Part of a small language model's weights.
Size: width 384, 3 heads of 128, 30.1M parameters.
Architecture: LayerNorm before each block, capped logits.
Training: 698M tokens, 5327 steps.
MLP neurons of a small language model. Each row is named by its layer, matrix (up: input weights; down: output weights) and neuron, and shows model dimensions 256-383. Each number is 500 + 25 x the weight over its row's rms, rounded and kept within 0 to 999. Numbers have three digits each.
A block is one neuron, or neurons of one layer that tend to fire together. After each block is what it responds to, as a language model described it from the Wikipedia text at the highest values.

L10.up328:527540488499479473456472492533490494513505488524475481450502516535494505569483523488500457528540545492494482498494465521512499472505496464491483513487509549501513553510495483425457538527520495542508502490461482482507531462484488483500504480463540478458496481512476534497476465508484515495520452523550512511476489479470500492515500495496510462451506517532498538505501504496490466512521
L10.down328:445552471504483483503442504515559543517499459541541541563505513532497481519496479498539517486508483507514506553534493514521456490517517531521512486491503492479558552508476539501490488490497529491487542518513525510502500483534495533494505475473524513522531486500501490507514493493505488482534504462497454474550486483502534451473505537511531466530476474510503519454518484468480536485462
L10.up653:499477469503526497486502470520515552495491481496500510528506474489508463554519513484529517495537485500506504483496495457506488488483517483507493475497525533515493533489467484507544450463497469540507508444519517506494476474471497520514496473501511491519501498499520537490516511518483436473528499508488484448466438491535489507534512471502553506472507466487493465514500503513488507514548
L10.down653:490513501482536475476505528519459517526484512500493488464503484554479491498518479500506487490493519516498484502492553495467538507476508522541500506533486494486464480496491484492485510493500491470522487470503474479494514529511541477524485511511546486489504494522497507493523531501493516546506481548526519492506539474534534494482497475484487502528450512510530486499526488539507509515509
L10.up766:487512469514487533486517521485538503502487516574500506477520510494504523487456549501492535504464533529480495500497545527447499512470439509484474504531502505515488534510500509544492471496538496503489518494490518481498536529514492499483473460503501522518533512542480508468480532469511482474547505492520488460551537534485499516493510498533534501484519461480516529540531511533489490543504
L10.down766:510463516491490543460514506493526516502527529500482479473520506495485505493510505508514509541538489492522539486502491537529508540539541559481513506465520492433496494495509479514501531493493483501487535494515462498521469471451511518529510493500498483542476448485519532543524474501523501493452438514517473522495497496516533491464503462482534520525511493464512459524507520528526526524486
L10.up1267:461508511510511481480496494465480539482484433506479447535520509454532469482500498509481505494485527527533482504483520463524472514505481493477471494518554514496498496507483482499477473521503449481518529479501447490538541508570558473498499475504523492527499524485446492487498521491479519502545495427549491538499452517485519480486495478507497509473533458487459502497511481508502488493456
L10.down1267:487509488485476501477532523530494469529501476513465502540477499521472508506521521515517489522474517511514494463459479534511558538495519518484515539507536536468505517491484511487448505492459534496493525519516507523448514495490504510484542471474495576514519463544497503530499547518536549498512489467507512497540474518490477531462486535530533499480529509524463488501493457532474479448508
Responds to: Clause-extending commas. Commas after a complete main clause that lead into an added phrase, e.g. ", and wrote", ", including four adults", ", with his".

L8.up315:482500496471480498466483486494502440503531466504473500499432488521491481523536507480426531495549488539463547485519479491464473500424514471506489466527525502483499495519523473496509543459511461485489435506498480463478510509520518541467473488557511533496449521493479483487417527489467509529504489478518531509549548506516543505456465473490523482525531493463493504504512491510516499529501
L8.down315:512500503519468501505469530511521547527483548531524570480463480478480501515506513546534500487485472486527512492521497531530528483497516498552477523473472508454494539482505521515546500531477540503473534509483482538491513514519524472492521540499511490489472486471491533492522483527518495497486281475472521494484501470470514550534472492499509496533489510497509515482502507491476503527489
L8.up449:512480492489501525510488487466498526474465487548494485512529551526502466541545475504521500498482541497500522487488508479500472473474462565496430456535506487504498530487503464494521530480513499550477480504539528510541528467543529544467493518510458510523532501536493521512495501521449500497476489523490506474501527498477536550454544507502500522538494497540500535473523486478528514506474
L8.down449:544512526508475492475491526508529481532489481484528486507469547522477507517495490550497509553483446488486475476547497489460525527497546474519481484533522484474465503516475513487517503484488493479544507443501480478482497490510481517487474466478519481551512490478494467500516526510543519521482500521525476502486487509469542533497543516434504441474499520503501534490500481515506498476522
L8.up707:531530512475475492497486478446465492512550471552509472512434477529490498494488486533467490530502490533535483459504573520482442472520507470495509480549519471493487525523536512518506500496480469503520450489467547442464467548519492512485498515541484480480476487485500464481514549490534497515526477485560486504472519463520529493507512471477472496462473479490523532517526513503509547535478
L8.down707:489475516485488528514503533516553551497496531503531534524479510465516548490470483546517511509544464515504475481497450491517490437470475513476466544480514491522501540478482466477500482467494484519453493534485504514542489503520507515496491484518512501500480537524489519516552497528476546462481390525512489498491484473470484525511506488493474501522476519534484501538456514528478466496491
L8.up1279:524512495499491562513452545484547497467558467476471500534516466458512458483520528497483530522559472472475544535506513496478488520498502500493522505509534520493502455512475473495510514481490483526488503487508534480481493493570525499497511530562511515537473483504513497517494506473434493553486500462494477536515488527526500491503481461492514547545452488519507476494455488473546461480494
L8.down1279:518522553502480502505515498492536483469498486515497563469466455463492525489534487489522525479528473480510502497526504543571497505476501545487491495536537518486523476527475508517514475516510429546496531502507533495502493521520549525487508497490504512495508475496505476472497540512486532499453435524458505513493466542515458531479496552509487526457516464533498459535461521539444525492500
Responds to: Mid-sentence determiners. Mostly "a", also the/this/their, opening a noun phrase after a verb or preposition (with a Ph.D., provided a framework), plus "-year" in one-year.

L10.up428:518515551527483525547532501469499450522507485519477484507510463499490510521557534523541522551488477484458492471543492511521468515492499520535496451515472506485524476462499510523457480486513493517503522492506459530459515491508540517448458527499466493524499528491495483486503530523483533504508499475470489474466506505499522502518538447516544502488463496516485464460500515502499497486516
L10.down428:512546517520505559497545486496486537463496512526507510540438483514486480475466489489502534515481508481500486485520524485516496512479503536461509487479507476506477518511453481486495520498491455506513518532524507498520490497546516526505522477549491510487483491497551491515481540460493535492481492509528493500481491555500494510544470477515503535465503474493484458516491500542538528483523
L10.up1097:514507515492477511510522471447504502485536500472480533528509493482532522496520500526513523513500482505475494519496509495487449451518462490447488529536497501473503465495534473473485498505503480519499473506474509492468496508549482478485468480528480476477554529522487474501500517454477501521530456487491502460504534473495499496452521511503501507485545511527520552465530493502475502474477
L10.down1097:509530521486503503446470487502535523506500488502476511489488478493510478522516519540486480516490531532529524539517492505507566529503528504506541520473496514520500511516532514534553541503523471509460524540495500493535504471516515519456513496525495500497504518555544542520497474521512525451485445504478523548479455515495514538536479516523517535534486485487425515511510456526456501522490
L10.up1222:487472519522502475454493521470497423520481469491505493528496528453497491487548539496511516463516480515482523523514508520466471515458514520541491444535521552488526484474494520511498523492499510519559495422490477468494476465479483512505525550503528496519511510530528511488503469527494510531482471505516529467492485536486496469514533456484519511467498501485482461546531504476542527484516
L10.down1222:535553489539478521493530451496561513500459468443496472510532510435532478494473503515474481454493496490498511505493484469554476545486500526508511483522531482484574531483480499500498521505523483509523491454455489506493522488539481488534517511522543521525496480513508477494503523493427505525539456506525483511522526523532532532520527528508490510450504498477516483488486511466509479514500
L10.up1233:452531454531463524453564481520510476477523459531544506534515515484481512507499518536555525540494510490530491506513517562524487485497509546460455522564527530508499478492490517491534478521491524512493493538515487484457488492494516496514488453484468500503500518516485524513445513499511470537510427473547495483477498499482515477518575501509481483511503510478504467497467542480532483492527
L10.down1233:492485526525483510546527489461493530512503504492516505522406469509500516528516460472495512456516491557472456467538494521480522481476472507499531535498492493508447528482506510500526480465546473453517478527522511517511533476466510477522524535503484529504517513503480530521503540492481504462512420540507484523534523484506467478507491473496472508524483467503519472517489508514525458490521
Responds to: Indefinite article "a". The indefinite article a/A opening a noun phrase after a verb, preposition or comma, as in "co-wrote a track", "as a result", "A new agreement"; rarely other determiners like two, his.

L3.up1465:468479498531461521509518475515484488512501481545468515507568527511493467486520511467497506514511480501513424536503487482461502501513465501496501483532486470535487486515500515497499471526488493507482453520508530492514517549470475491482536443483458526491500492479464490473491522499540502476507471486451532461525508495490493512512517467551499503464534511518519511500524518460493463518529
L3.down1465:481463478478505482519505501491514540518481547517528510474517488455478543480520483470500505497484498466490496516501499463524495480537507522524503492495494543499498520477427526541487508513547491514501517468507493494487528456493515516520433490533504472541514528501492484539505513470504502480498525517520493530519503440478513483519509507484492492505501540490512511531495483530563547487548
Responds to: Clause-final comma. Commas ending a complete clause that is followed by an add-on such as and, where, but, or a participle, e.g. "in heavy seas, but", "magnitude of 6.28, placing"; also weakly final year digits.

L3.up1312:506504547552522505511493469528486494499474515523474499536527501505475480497547512455519455501507472487467531505475525503521499448450478504502523488504491501472513543531533456513463477506503522541490517491427476517517493485484529473501492535503514481510531523499494513510516457523483518558476536518523531510490532493499493499482521470499484541500490484523487466524488482447477516501519
L3.down1312:515493477499504511490515533493503505519475481496465483495499429500506501478505518505525552476508498527488548522513491468494480449526478514500474477504509492513498499449525513489521508495541499500515497507546520477516491525498469437491476522484517483476471531477503482483498502512500508549524427522494504464488488516482473541503542479508525502500462518515429501495481551529489466529494
Responds to: Determiner after preposition. Determiners, mostly "a", opening a noun phrase right after a preposition or verb in narrative prose, as in "to a", "in a", "in the same", "for every".